{"n_layer": 20, "d_model": 384, "n_head": 12, "n_kv_head": 12, "head_dim": 32, "d_mlp": 1920, "vocab_size": 2048, "activation": "tanh_gelu", "norm": "rmsnorm", "norm_place": "pre", "norm_eps": 1e-06, "positions": "rope", "rope_base": 500000.0, "rope_fraction": 1.0, "qk_norm": false, "attn_scale": 0.177, "bias": "none", "tie_embeddings": false, "parallel_block": false, "init": "normal", "init_std_qkv": 0.03, "init_std_o": 0.0, "init_std_up": 0.03, "init_std_down": 0.0, "optimizer": "muon_variant", "lr": 0.00589, "lr_mult_down": 1.5, "beta1": 0.93, "lr_head": 0.00319, "grad_clip": 1.0, "warmup_steps": 200, "schedule": "wsd", "decay_fraction": 0.561, "decay_shape": "linear", "final_lr_fraction": 0.0, "batch_tokens": 32768, "seq_len": 1024, "doc_mask": false, "train_tokens": 415700000, "steps": 12687, "dataset": "wikipedia_en"}
MLP neurons of a small language model. Each row is named by its layer, matrix (up: input weights; down: output weights) and neuron, and shows model dimensions 128-383. Each number is 128 + 32 x the weight over its row's rms, rounded and kept within 0 to 255. Numbers have three digits each.
After each neuron's rows, "fires on" lists the tokens most often at its 100 highest values on Wikipedia text that the model never trained on.

L2.up734:143130154162132127102172123159151092104085127111144062134098119153142111119143119153096049116114113147127145160123108156111140129115145119150072204093103130070180143145083140088148140143116171116153109141110138167079098086128156106095166146073100172138149137065127175153106181057139159116171093102099118082100194097180146136126097136089134094152125147110116119206108124156123144119155124106143136136114148137128133104088143115074134112181092114149116172072079185077119116153125136123159086127070090066165117178121119110142130135103084109113125151098156142015131166087098120160097085087086185083139146108105142109155108109128104132171174152127154153071121131136163147163183130143129146123132081165106116122124184127142098097138151092124123117158136128063121089144138128
L2.down734:123096051101075155135106138112102116145136099096178118112118133170063130121142119169127152151128153141141152145103131147069150080181125167159155171087086117094048114122069165056150105100110117141111127148119162140123104155145075114093155086144156146098178128164135122152099106106166102186107110092148149075183135153166126084056150081132122103084122110112108165090127109061128126168132109117162117176159125180163147140123089142114097114137114172177159105082112097123081154170117113151058151091155077088047073178050156076153127174126146067186207160145165133163190168132117144069143139144092139121117132094160134168163107124086123102109093162101134117177112162149152104099103126120179139075080133066082138172107083133148122108080088127173133134164160139156086163180141136
fires on: "en", "na", "ation", "Species", "^{2}"

L5.up1597:123149082113124171174125156149170113119128120146158117113141122114099149133149138109124149140148103080106148134158147102127157209071156149134112150195133141234156095155169140127148175124145133110135127115131097095145101086142187085162158162121161127167095094048114108206148082054080145097131129143119128136077150126140136119122088149156192172069081164087131147154105121219085176115117149180165151129129120133145091116147122097143160137132158140091087130139120149109108101167102072077140120099134131175155102108148124113168132119153081101163113152083143112152192125179115117087154190153148103081094140127128146139137112081123190041168129151082139106077101151124068153110124073143072129146151097112157215086132121102164123174157190069046148136102152142166104098097126117
L5.down1597:102169170142122139104116121143145115163081128156113173129130127094127105169105089141122118101117122087154130108177129131144104114081163210080137164141113128164107093110153134128086138128084125090135168173127103113105096109082145165106168104148145161119158117119143148099090133050109105179118067144099148127122135168077093174157088162195113082110156117104111142139073077192155104136134107106070158204147144155170134139116078094147125109129129078150101154150124157146122113039140185128139148197177138163093113118136128161118078124146182112168070140176107136065126075107111075142155191130087122123085125154114124138180096107112139103095101145093103105162169160112180100153105177130128098126082052186086102090140127086181104162145070135134135108109114135089219153098131128
fires on: "y", ".", "ce", "ed", "te"

L5.up1142:066099108129098143200107116081178141125126092150161062145164163102110090134158148137162115104085128134151121093126115103162111123117099149090185155147138104126115095165178083082102124115082091155147133162152157122100089157204081080107132148134165175176152151091165123146163153092117103169205164122168107108116144178125121117063089099169181134154090119103106106116115079110126139082124146116117143108150109110126081145142090098156123142123126095121096124132128168130126120144100122117124114109101097176134172155155141158110114108121057074179143104084120101173212078139177200093128151068141171168120096117192138148153062148089159156108176123144094118097078126087098170143147163144183177138130193132118169103104129100131079148138160152077112144125136100118107128181112146
L5.down1142:166123095129097132119119163168142090140141126099102157145075153130133129197073135150179127171108138099184106115189110127101163100140099126086087075076211119135160144160087099218170105153099111130155153147082154135139129099113115129111097062173144124139092114184077174163144084097101149143119103129164109133093120147079105114159065125099134152116115075112108199196118117160102104087142106167141128094100149134161121168128075161090143122141058072150127133142130166133095117143130157072132120117166118130095154163224160135110108132140128147084094177105174169116118188120168157161130103164100132096129096143115188073144110070133136094092136083146098152136110160160143093118105070117114139114108166154097105129122142115072154125133198107102198127093117112116146086155096118
fires on: ".", "al", "e", "ia", "y", "ne"

L2.up85:095124146192126125115105224093087196141100158177106043132098121091140134122137147179133156137142143137169153075110185125055082148136091172141115142154144125109106099077139152107107067152105114106198171123181085185143122137107168177118106109157187176149147157117102131172097089189098119170191155136140121164121120137125139156129150104069139120155146129112185193067155160104141128153164198072155138130168178134146064079134130093162140097128182091102110162118091131099180180134144175076130178096169126113153129176105089163126144154160126185182174131114113175138180124068146125130072087097109065098156115100100132082181136123180159129095109083116146036168177111122115111095069092125098145101100144117181148105116102135134102121136091131125143121139042112105091146132182128
L2.down85:140124164146102130133131094135132123136161123142143116123107146133112089130102148112092092174058189154131136088114071100152169128134123137143168129154098088098205092072093166101107135097139152105073090104143107153131097125115053079084118107080154122108108091095225144151121151161116117135175100159114039058127121139111117102149077117097126124107152101155142130094097071098134124166111133097105086135127124131150162134157143096140120174106114144145140155179101071160028133104138144132101087165154144064062133132103133103051169090146099115161102108148144081152072163146141127139099151126159137100141064178099104106109203130076120083153153161139082156149111108149096103145131087137131103216123120105096105097153181069097128089133118090165102100159139118105127128147102136
fires on: "ed", "it", "ing", "E", " of", "mon"

L8.up901:108151066161159190107145095122135111042150115163177163134152085180093154159120153100094113132092148177146120131102195119087205171085172122101117169127125098137141102160068134121160180090154126166127141133155135105135123094150097115139204086110146124116093119098135133159126134118101142097160061125138161131047088140119131109119129066106117143143142143128160148105108148080119192144153155154174097034131105149111112097067142128131199125131125153132082128150134150060126141117136136148083104121154146110180150147208091184048053086100125093160169156117130126106099125169119109130115105099074126118105123172180132192075099124169165162126155107157105169080131173132132163090144123125129097143130176216108118145142114121134167112114156103163143113079190139093116133106113125
L8.down901:121135143140138139079134122151106112097057169219100114119134129134135151135129095099143092134137172040172083178182198104161192121133099151122128114141130065158152163175072134166131147144121097096121146103076083084156123138045086150188102085122098164159108077094126128123167160155117119157142130127167149113081095047165109185178181080087181116079175157169167122069196120136166132073124191189161095141072182134073090099109132137173124063098129171149089124134143128087119058141074189153113125099113100108106153089085162182130121100112110158153114107098104095076065089157134076118130048130097111149084155142158130113062091130142143098137212144136139135138103134131119147108172115197149106141176137132108087124144122150109127090113158140087111157136105190086135180173154166
fires on: " se", "ri", "re", "e", "se"

L2.up1490:148100120170111113063185166126081127108189175140113146140074094168171116150187088089114097071130180130116134086090139167084136091146098080138165161134145136150129086140112105119123146132142125106145173203085100124144153107125137084105207113152140101132158144106142186094166026145134097177104091037032169169089136065135119106108140125127136128127102143082099180153149170144140112068151106160149121153169138138129119120126140130150096129155175136140104172136153188050126176156082155077095130143089096169113087064156146117163158146104095151115107112133107157107160093136074145138175116114094112076126167114162137158137108182102111179098124127145135144156098120100130135177139171126175110098161151142106191032136073137101122080158120119118123088115162166122109104138070112
L2.down1490:144122117134108156119102128183094162179121161077134136122107123087126140175097123129159104136136098165140138233134155131194170172117123125153138146149135157163145082166182071125158119211111150144113144120123187122141110097132061149112148149107091082079094120182186117106124123136152116104085118096177078140129105156166150159147182133080057158114132127156109129128162171147168136093133109133101106136081126127255113127102095130122119155138141086121043100106093179115116167079160103152157130134096143162139119124103143107082100109117133123127141111150124082091141147114077132136142130086117070106131101163150086109126179072036176110111128141109089078175141094100094107098147140120130118121143159144102101110080166117150120032087193173137134111125183136056132194146088112
fires on: "el", "ri", "it", "c", "ir", "al"

L2.up717:075101155128148155083114178161139097152052163094141107084150098104162129055122088082112109163199118119145132069128084119148167158143118129123130101181106110136159075143114091146160142168097161149142124090102146082081160145069104190157133059093151127120125155097178097114118099083137120128149153154155112084071123155164106090099123184118113125184122188140100145140174118160160083097174125082150101159122122160103140170158126086106100116105133117073100160128143158162123140110082100078085132087177087150100078087135117134137133149101116106088160093127125140151097147110108113105136157146141113119109255160118091054102116137136096113175150150123151121117078149127145089128193120102088145151133148079151134115134196105125143119151123122153150161155151117149092125109186158
L2.down717:121151114158153136144193146185112175159119127141136174127175080126111136107182153038151105151126133121112121122162095104175141120152171114145124163117169117183119109126205132130097134133119131146142139144117125116170143120088130095127124124128090114163150124111091123131142161191139127119182113122100104137097172128199160125111134110066180090166177158126102125130157104112085143187073107187196157128122133190167112088069142098141130148150125084104195140167172108116129166130171148120101128125110123097144117119105148113182117154167076197065133130148101132187123179179196113144124110108114162057118099129097191184142167113102146077091123127067112177177148100118084077119104096125106102119124095164114114130131204062093083083081116103111146073095129159137127152151119092
fires on: "age", "ed", "en", "ly", "ally"

L5.up732:140120143135142104115087078128211135092130099175206128156107155154107141160131129132114180140105179135174135095113148126177197153137134105096105091177100111078120196164177137173188211124135094141161150167159128075094075124094126125080097104169124087137100072118100169126124149123103117155125134176121125093133117108115134183132072155113133125081125091108135138135114159158155090119200107148106126175172086170145086151126114140112183156116167106150115155127074069145163066123170111158146141094144102092150101144116198072111154112140160115163108112145088134134085178067137122182141164124090109094145155098099136082087125126110115101118144121143091140117174180074122127178160172133193163109182157175101119023105124115158139141139109119147077113127116197118119102100145097
L5.down732:182100130099117118140099045135135152107178115144147147172093140166137172150113101181065121152086114186155085136120199146159171144150142132095116104125068159153153083172139117176102139152104100078118135085125130166157124116181167118115181088102075149148094067115150130100150157184143161123091168149112186144187094137158109193125161153153133170124145118128156069110104137124120138080127131164088072189177107089091099125082128094155140129128139096126140156072171138163132089133154087190123147144125072098136139089114165170158094067121174203143170136190151109085113156129131110166054159175111177150105111095131128103150114151095126128130165137173136135119126098162076047149111144124098086088149095102111130107150114135092147096124137127108098148184201119140169051096154112
fires on: " Ch", "duc", "iv", "o", "tion"

L2.up630:115172104104094074114128117153141150134105106150098130144117101198104146151123123089148104119136119091145097085120132129149083126107138083157145180134098138200143128151069126143078144114140133117162158145160107130139145182155098106135095124139149133135112192161155099138138138126148131121188094144141103170125159132054116069132120131082164101115169144150030132184154148082090123101157157164121070141080187129212187111092099141177041102072143041153107146129129147099148108193086152077173088149154095059133073165114138210157103117109093130139162171091108137118152178117121125124103124196107104130128131145135179106119133183132134121217110131117194147133155150135113121129116154112185172147128181098126174096106066139115219119123098087077160111122154090081150167143131099
L2.down630:157152062188150141153152149113092123076154140104135112129130132138130180145134180169167141143139131143084087137157139148166118090079149159111175121187137137118123082124083172084191115184157094140101172088125128136119138049100151113110146156124165174077169158177110086068135116124202170171106151114211150185107114146122137160119158130175105154166124098152146125115172108149177096094169129151105133141159091110185167124132097104110184163123140079107037124180057160194123145126119144153184142074104167167109142121093135193098116121123172080136137094098137120089097149105119102128183129164086076156156145131123167125135127163074052065124108103144155104183134057114113144117100146185092102125116162142073097175148110153112115171148108172119117153156074131084148153192166106
fires on: "it", "ri", "n", "s", "in", "ed"

L5.up718:094140202113108156122146162126082127138096115135118072128125113155084121137148110094060081094200140107161177120138141145114184086094152119140142123092196134092138173138109165100142121092133090170104098107111163139158105144058153135124088118144162168102163152103105144092178104130118160158108253129114114151163115160113100114087119109149138126138152175140129171075149162181127169220122177114113099186114140133109115131104112177096112130074138110139104183147137126103176124102182097151115160156136144105124137169105128089155143150105127137113152160148148161107108130097175120134091139086142067151193114124076172123083127102176153123180110139124136140172195044114122144136158131129081145153153050131177099122169086095121062163175135089161141125091137178137158121099208081
L5.down718:121146110119150133116141070106124116099147128128100101127160101157135156099095120140162110105144060120118143099140108158143117132121122108113115085111081082131156165161111180113101101139101087138116133131202142136135142095123169127097104118090110139183100135051138151092156156130162129164113152235092109140125136181128135085140152112139130131145125204137164164150092130134117060135107141227129153106081115149093134132167105138126140108138119185111193109155096110129114086125181105109219099100123140173149078109096100110113154142100097107120103170067120155145180213131121187161126124158128114161103135101098089148125123190154093153098098159142100150121108105138141185111085062111132116171147115130090156122146082152153105075165103105181135171161137143097085147133113169
fires on: ":", "ed", " out", "out", " over", " of"

L5.up1113:132097150090185085108186121151129107174081125110162083114116132155116107085150102067170140173135135129119106066099153069142140141140160125168198105189111071123187085159153153174147122130108150128116116144167138121149111116172109092109144144081102100144096051110130090097162114086104120116070091079093165112097111136114181163075117153086154099163179169060199135143105140083114175108138115165167075167155198115132070123119166154166151136086128168169128102167132176143140142076115151141090159115111076127094180124101197112112148089093147099141142141164150106168191119063115158104104100161145120089127176145145170143098142108136174140145105105136116113130120157127103100193108080066134106108188165102132132129096115145072097140084150144109122110117116115063080108109145157
L5.down1113:112134145062095135042155136111093132117145130184176151161122147147095164108165122120143154176063217146113108103126136108087172148177132110079143099082127113121148145174139082131164102068148177136158071205090141183137121132168117080157175132149187198166120064129107183118073155113139196137093130151151144149153143158138162133107047158136087138154135142140135083130103153125089180122114143139134064114136137096141162168137179132178137133203195138128127144154150143149160077098159150097130097167084143122092179146089186138139130141153088116098144099125100164120163159109158124143125137142136093104129115099162152110107122153141100143088106142127140120145131088112136177164131115111106128113141164103090197116100130127125161156123144158113138128143126081087153120183116096
fires on: "n", "b", "ve", "\n", "er"

L8.up929:172127082145148105065134125156080110140133184178119106188145153133087111148193127170057100112151086131127071148138039119165137114117063109127144132096131099164071190081146116123104142088133122148106098108132069090124111176120108137141093165145192153074135148107076211168098119131179115111141100091068106128077113157097118150112088120133129152095144097137167186164140125138071141121124148129130143127143114086182145105157149156141133122127154124110117167138108152107153109192065130163121133197140164180146085066122156122134145086147116087081091120110162123110121194109075123142109115116187173123166138091158105125122120155112107119167146134155206108119078164072150112145031038119060146134116076124188172124146127115113067139123110122078088115100092151140085139124103134
L8.down929:176196129096160124127103172208095151079153116094098113117116130140106136136116121128136144152106142134150099080080092142107158155141155078098148098154079091096154119082170170151061153152102078102096158108164189147122093112105126136091136207089122126143150111083092111126116136070151200201092112183106133089196116118115140108049119112058138220163162122099108109178134131126150181146121099157163125109159124080200076131145097171092109145151140100122185176078112169160134120113090141141097152101147094170119134123159171133169131155110091116104133124139150144106134166158122142157159139122124111128046148169134138138154151155111176116074100095118079127147146140153099127062182078136104180150131122140135128121144126138097091145165112138138137162149136129139107131118065147
fires on: " remain", "en", "old", " as", "ent"

L5.up721:159134158158122077121125092131149104109132119188213122102107128166136111223189106100159166102145131147122083136143128069113167126160133117106125122159177156115124125080125175152164119175129171126138135129158099091156105140098167137119092180133164115134160143145098136203134111104146171112107163166071125138188157093181156163136131093098178122193120177160134112173155102133083122181185156111105145146120127132225098128159121114072131103133080154102110120157096140113092113169188084103047137160089117108099092186127184143146127135108191103128134059159107124130137173064087182071078124110134176116119103120113117099080134070078108162117109103100145160154180133111104118124150105154126151140111190150144136154104126123089069125148128153148100084145071194089165118065160114
L5.down721:126125166134126083118107133131114175117103123116116100132098117138193108118166159186151150108144139141153098108113129068043152167131180153144075145125090076139206140171122180194199053141137082089114099137157117154076130101116174126129133164118160137094106141100159175181156111141098132143133211101138162138160116134146130180174189128149130125127136192084147096181155165073131143154130056102141083172103146106141143107117099147158238135078116112161092114127125156136105187126182079093159165132111119132189103126119133162138130101123142043135110089135123148111140171123132048114152175111137165141124108152091097118090147110149078074173133100197107107138111129149088111151145108132196147098135106146116137124105139097134039134089197170098116162108161094098150130099137106
fires on: "er", "ma", " by", "duc", "e", "tion"

L2.up1797:140139126153090127148131107071199085157216128101122136116175148140148119152142065110123105152149161086135132083116163101159192200135127161130123104119163192115109084127046132128121056158106139114154176080152084102144118169143139187139089128131096189183115081083139081165168127154095139136148077127181132080137106081151109117109151115159106078138163188109130165086086123103156137141109141116125114126136088127194136098138122099162115157124111180135126100102074113134128141130120088173143122168124167144160105164201114108159199145112123169099125096129142156106142121179131116129114163107046116135190212127159128075111130082158083172100139120128089161079167174141147154102215091130081132150173141115103168116138089160150210155138163126093184146093078123092109136134147103
L2.down1797:111134094133123121149132151145130134107154153087083144152116154160106173173128122113064152110151093097101129197108165095099153163161105135150091132161218117086107112083120152100127068071107177125156141118123165126209091112153169094095101160156138124099096129103134174101095110099105109104098173064098176082118154119094152098104125153110081102084138128083166096076139100108107177124173104165162079125127073120108129170185100114186129113138148187158139101087136137127112097137139087172116125087163187116155059114165146112128155161137175145090148127055086176090110085125114172131123160157080144136069096081135172079160127085052139148133184081155160119106108088082124107145143106147124120159143127099116106171125074176139115113120136119175133083141169127109111103150111116
fires on: "ent", "y", "ion", "and", "ish", "ive"

L2.up547:093117053119142129127120213110114132120168130092120100069117123193124145129123139142071135113118125133108119141157124096162162146143127148089165162144176161152151197146131171110140155194107146175117104110080067078110121125164158072044117112199062085089162126130166119189100164119151119135117170165066144109128086162160173169106116111138150133137095110123135123150190099110132109139202146128126140088138130088065101104107122081088098119084077122181074143160147120110093153110114144189110102133167118142133126206083165123144112123159114119151124148161127156174136145153129053182147133169128139149062168114123154131149148150069156148116101123147137141096085110155160130137138143114110148173192159134169120090185152135130132120165115100161160100147061108237159117114131183
L2.down547:109129079128119156157135183098103156140149123086096112148170175094140127159159142068086126148111110095025120131088091179161140129110146130114112195093135109179087136162070095097129121116093121133125136081125152101111111141151119108140198195101153157157130130103115115142114113133179133109133135154172061134104122137101168114126139164115124147146143123129113138142118107123105201175114135112090158135165223164099121180159119139131041116065111123133150147163155174157075097148115200159127153174190109125152124159121091202126131135120132104094103174113133177113145160130119174104151110165169111143115133076184180078166107152130098201126155103109113159112117123152190117091122175146113112118138163114113166117138129151132148120153097132063145068102112125188110111118066142
fires on: " |"

L2.up212:173082127127151153095174126097131107127125099150154119142123141101101116085157108103101123148141051147142115095173091196070087154132128075132171093131097124112188051141080089162156153143116147133128125167092126120099124163116053106127175154182139177177147184149133197126131102075132164142127094126095167115157140188107157170114083146104193122100104105114169167109144152131118095079094085131174165178126170121098108183097131127112124119058140095133147155163030179174117160090135121104149167113124120101096162136110111109104137119097173070145127164141174118113089139103093171096134160121173137087163072109170175141126152131080118129117093119120140163126111100124077184172140096142151046097124145112071098127171121104088147133144135106123132066189131176123115151139097163
L2.down212:085075122094090169170174094083164121160083142149196132125094135082144088090119130109131126185136104106163157099076165142125129079122128120152124125077144093123126137149104131122115133174165173130139126178100061141126144143136123125133103070169119096178106066118048139155097120130148157137210153099101157127100155142179073079142125144108087137174075188128131097119126069134108133113097076097120137119106132120146138057126087165096099122103100137165101135162184135106144080096147097115135189171166113169121073151104108150133126096078174117150143112140119137061142182184087135087128143109102118103124190107124205087117131091117115089119136136152101129171107139137083131124169145051186056109220100126146143154183166108128108174145148161059085181126149104121185095136149114
fires on: "n", "b", "o", "d", "t"

L2.up1505:092149148117117152108156180075091085137123123130128205091207088103209134130153197154131187154160135044164110072065156139111136151190097167057119149153131139137156128081135119094160133130152104110107142118099066094116160137098146101151152140139121121137105140105129131160061156120098109160162133134131151068080152141129095123128157098119139091095087077162137095119117091192143140115119167170128172103110095129149128158103115110155157089134080142125127181148088139130159097122158152134121169132180112135157156173120113170155126119118135127122132122116177180117159067115135092134150160120125117120182065147172153142098110122179098130110165124112086157048084137128137135042139153120145157152152094142080161077162102141139194095080114094129109125152164197042161114113164109
L2.down1505:146136126084104135044138173158136140109147130127155163107166184098136190119110077099157136101157116107130139156119123112121137180110133109091157081174114102117102181102142136151098134137104090099160129149131158047064162082103086125122143098135139117210112136083139179117132192117095153100095185132122131096165102154112063114140124087099170180125132122128180128093114090131137106092133068110132183160077120164133104112152073149129076134160153143152113110146162154127138114103085166076113152058101138163116150111186063115140141109074156118133113150150110145081069101136105163095167109132090137139156099067151156105136159095146116166085112158069086166104143131151123173141120161151093133046175203091071114127166113167130084109103106161127088111111216125203128173101153048
fires on: "se", "ed", "le", "re", "a"

L2.up952:112142182163074111134122126131134159116139176108091134132136117137130101160158085138162136164164116103108172150151145102128132156104139115172158082120170201168108070098085119130129093106166168124107119158142127098164079189154140118160121141090106164066156089163095130110166138164132141194202132095132139161125099128184093099128158190132122163144109142073174169143174196169127146076133143155142108072183166045194060160169146147186133162137164154029112140089139143152160182125153085095141161134089115142123129079117117164133096131166118142143124142078212190103146132135100149158140196195157121080131133105066160095128108184141140164132114179127169112109201095159124099139162151160123109128131103128150170136122121116085100103130145128136177135110089109130091101131079150
L2.down952:145090094113154113131088092111113100104192108097123101118170169154175128059135126119111138184148123137119115106122126114151114148136132098177139155142100131095142088178076124167182092102082115081045111126151142109167058123103161099168108123160162188133102187128125134063090146100107104129203188134146093163144147105146130127108157139122119134107128142133154106081135153092140149072160150156174115214126079121148230077118130113112077090189130126104128123096177172197110128179124119129135142133116156080099121049181092166088094118122123109146196116052102140094121133130170157091131159107088166135094103103095122142093104146154092117127074127135132117095176129145159102128144057138209150123095141118130093152198116124160166151162080135147106138107116172134153147155061054
fires on: "ing", "ent", "ction", "ment", "ion"

L5.up117:123141165119126119073141102084198133080059117091091122067044164133077141140126121202140092131173125133136136080106119153108077162062066166142081045114144172178102071189127153145154121134133078152187161144141136078131176141132132113153128076133090177147134134152133116130094111126137107125172105163161108168134127122158100107087185154074106150090108091150143153095162107089143136076100110091099108110048115099116159084131076134107207163098138120142058131144110116116089100169138073119107120080071103151126125136145170137147078143141148150104112127112127118172125165131139122173107121129107161128136182139170142071156112140184157070091155116117128159156114107153166148157130130106094047122142142138119058117168193126088147099145130148139134134137179114171082107164145169
L5.down117:163153034109141103190123159203118128123106133143110133148130131122085144103134099144124137087139123116102124097072119111079164070107154138116097087126133090136125154124108091131078131149177144110155151138089131119141096097183107050156112175178141117163143156109088128073107136117135162109134128151157098192020120182114116099108170151159138103159152129146146107141145125203141134084137118102147123145086019095128114099078167151196119131166194127094109082145141077134114137191091138118135162137123148106194123073134097168117170126146144148083142127120114128106133164151120108117140100155152138144147180135062112110113085118150091128087139095080192078105159131095103111135106101101173197199137157087168121128184075125189123089114143142106104177123182146155105167193121148
fires on: "w", "ight", "ma", " World", "in"

L2.up1055:094130135055101093149095119120194184178130112111157087162122092077106117162074157161133138173145159129085205194125074108081099125134162122135141114161126111117116151139134130174117128152150113076172160123184083120150140111120091139082154179050154130143159180126093127138140130115162155086167155137174082094102175084157142173134189126110096103097172128155062110062131162193132136089150164169089121129154106145125186111122103165171075135109151158103147140156193102125135109156112097105116115169102119127114105118111141153092145174074119089170141137133084147106174095148158099090097111152170152114132121170087159098125178122134180150159125129154062123118130117104115181110151104157042174102133117161063135106227088082138056106125101097122084136090100100128209156119102126
L2.down1055:190075110142178193162089111156194100144161161082085123093145077090082155131095090154097097117138144147109139133114162119131125126128099139122135139090107108131066175126122098122124170104187184084180136109134093150101165147087085142112141138131170140110132128140109145167137119111188128173069154063048122146156180166064093155144076137133162176107125154189155127166157162054144133145170114124215113096128152122120147119140211180103184078112201097114112081137155163103093191176151138169113102131125180077126091126180173089089114163152125146115129135118115068144093119148150171118100148102088125098128172103146072150108136168106091144135091114098156175124068110144130117136114130092139119189098107149125120153093136140145183176060089107098129136139094091082112128164107162
fires on: "il", "ing", "k", "g", "ion", "tic"

L2.up1333:144171125115162145167123127098140148119052168189124134085138144139081123139136149145137128084126159119112135096081117175153171145164147145150096158202156109139113175154124166151114229147150094107131074170133098144087132136143089089110120057094098159143085099158094145169124079108127160111163118128123167155185142110163149156155041063137127161144107147121124097138132117099083144158126114105087042090142126134098119112147155115115149139231127101159086085169098157113104140131108179125137125109111120117123112110096138115207155098218134110133217060158153136136105146124105188158096072127078126129122145140133098166192121160101119166148152119080159123128106140125142134115150132182098124147156174113100119094121076140101176166120129104081152063111095183171076133106046096
L2.down1333:075161160086108141108112114080144091147135173112158157159092130162118096134133144188120160195178159133142114106119149154123136134111093069091090110134135091069135151066184133166147129113198208125134098100105154096075119107164142110159190072206157174155095151143140109133107078153163178106105116178141185083129134134147127128165124076095156098224114099112111101117133159142151125090156113104145079154183123111096104100132158098138095161105115156104117156164159061091138085112119135113098082122154118087127108061106067179132146122091125168121143099181052106133148166196150163091142121163091163070142145095095177153160144105097118152157151142086130166104131161130153121069149092140147123122113167150140109145155123131137135143117116129122090178113089125099183115128108126
fires on: "s", "na", "d", "ine", "ved", "tion"

L8.up1281:094056046112118142153115195136086143137149095092129154155175187123128102082161105105197125146164118125118160168091158164115112179086150105095098132123154129095139131087165059149153139124126110093160111156139124147090132131146158135142110121077147174135146155105137128156137143091127199124105127090127121158113071077118124101151105114193151169082092084126119149183107081138128159108126106150113131159098159129164105199130112064091142102118091110107086122149125089142126118151153113091167120086140161085124173156171171189178165148127096061128107095125087114169214158064143110124156155101079124166147128063158079151146078101176099166128115184161122187152085101144110118089161160155135063110095136129070141092077130095196142099150159119139124120112020133095120134108119108
L8.down1281:121114177169074164134124121140107086118169090083121133161181133132093139173139128144130137135092107113087105119130145108115117080172164170118089175150195102159142056186093188134171115166085085114080114132102103152153149136062128100134122162114117152138146100125088166108066085199174118112129094121040111096118130171142176138150196108154029179185105092159090086113102125155120132048094131120118194144124098119112160088153125143111140172135177154113122111085137146098145162139145113173130109138088112103087112144099117090117141099127129144221147171163080211116116126095125122176090108145088108139139064118109149128132130127096153101086154107108149146149132175101158074111113093118093142139145189153061073160138110070076092180102184107142161127094159120114128163163070098
fires on: "a", " m", "e", "ne", ","

L5.up1220:113167174057156097151126163127106125120113119125125175122147093089097094118170102175145075157112146094152135127119122070133180125105092088175121123110104096131126112131056098076093122068119171136129129129130142138152087110087102139073102118171096052109145150110110080119148139110093163097121153092114104171131146165135156176112141106083106139107126167162106117175153132138171103148143094135137112158165115085091083154157180070184098136080142090141084163076169124191103160108089096125154156160115133141066200122164161200060101061096167104173109109193179072162137117116110186116112158084184119124124145087118160143095158110101172157150147129107118101151162187128194181151141133124129028117141168136171125114093092142127185119110128190165114173124097110102140181111131123
L5.down1220:081114196068126106126121116151071095102088088130159173169089136159148141091113134164129148109095090146104138102116113118107167136182083150118045115138113076117139133148125144098114129104148107125156178109134103120113074105149170127104152129113071138142104142186176096176149137079169125154082129129106132187123163058137171080109127151093110092123111117144137141145101122120108098093168166087095105148097149109094145129180138117105097088105118112185094136089204135145144148174133124179123134114113141076110107105161103131081132127227062159145152087154140186157103119147128127088172098095108086128150097097154090130101092055043145137122150143139142073132112195110088092180168131101078121050131095130202180079129184151086166105086175108135136136106068101156158142125159123
fires on: "ni", "b", "n", "-", "me", "is"

L2.up1763:131125088130044108074121154129129194149156097093151060140142142176110135096141130173146165193155107112185140186142154090123095172134114134093132155161127102096120191145107125123109156130102116152185120107145122110155197112113120186134152078063125086142139117163171124142118166102094159176091115162151147158125096118121126205070132056102201128090183106155160092102123068170137143076133107086138150153110115113088124075145121150089113098130148116161167153106170196134115140159125078089118137157142069075071096167095139154120131158163143114177147118164128098184137095092095081172130106110107175094140168093107102110187140117132141155136132184126157152157056106190193126157161131135138081110172126089164154089155136094109096052086151116101129129106103113157139103190147125
L2.down1763:154089109145124130166154096124233143123120103165075141109089110120129085192112105161138198107130122144083153168141105135151119136160108111121134167173113112145144141089109175167126119131159137191167148100083037162127084114120161118081120113161063101064132164107104110088138137166139057156112061154128163111125040126099165107112151119127132139131167174151104123106135129122085088133110144204159130134159179110061098097151118109171082072101152124128065117142135136139193192127087133095139177166108160115123126139147132119133129137121136129129079151157132115120192125056091148127182073103156109130100105194129189137157153177069086126099081169156096083110084155096113203104163189107116142164170186131165105151171130149178184137114169093080126082155143113095099163109115153
fires on: " |", "en", "ga", "ven", "ated", "f"

L5.up1502:123093153134143173157110148126146118150092180170187145047133143099131129070055061103106082142158160166089192087108098104097084157184127103110165114130146137190225098176127117158138127116154167104118091075080147155122154108104125161112118131105102144131161145122101083142091130196126081185136093074190148146135124111157130177138149122162130080123159199145156100028191148116135154073165138130099131116139184125097097208105166107141137171148173103120161123129111126100159130076178175096096127097107084064121136093148124085101141147151152104077143194138147219128112146166135090126147184121155115111199137154050111113167113118112130146135109158141148085140130142159044166148144135122140142119125104148125152091125137124161126101115151139195147150156101125106103125099154152
L5.down1502:074193166100210120151131144128093112099136151128096082114149147149109136123113188131126149064162167087101094135159094152167138104169153092212114114118104115128184115204126127107115128135091168164144121131078174126159142223139155134169139110116094182137134122104108047151176136106147070111152166107110128155117160103184078069124126169105108141039152120164133129106213105138162121163099109170103095163131169129079179133081112109113146124120165141187106125167147161107135075126101160124123106151049146131127103125121104154123133099171186162137116105120127163098152134187148085141172144149134123154067116134082136116114132133101167180118176182171136142154117161157099139139125115082150157128162050097078208106148082124075124183176127161147152098154134128110127135158079120
fires on: "ed", " came", "ting", " wrote", "age"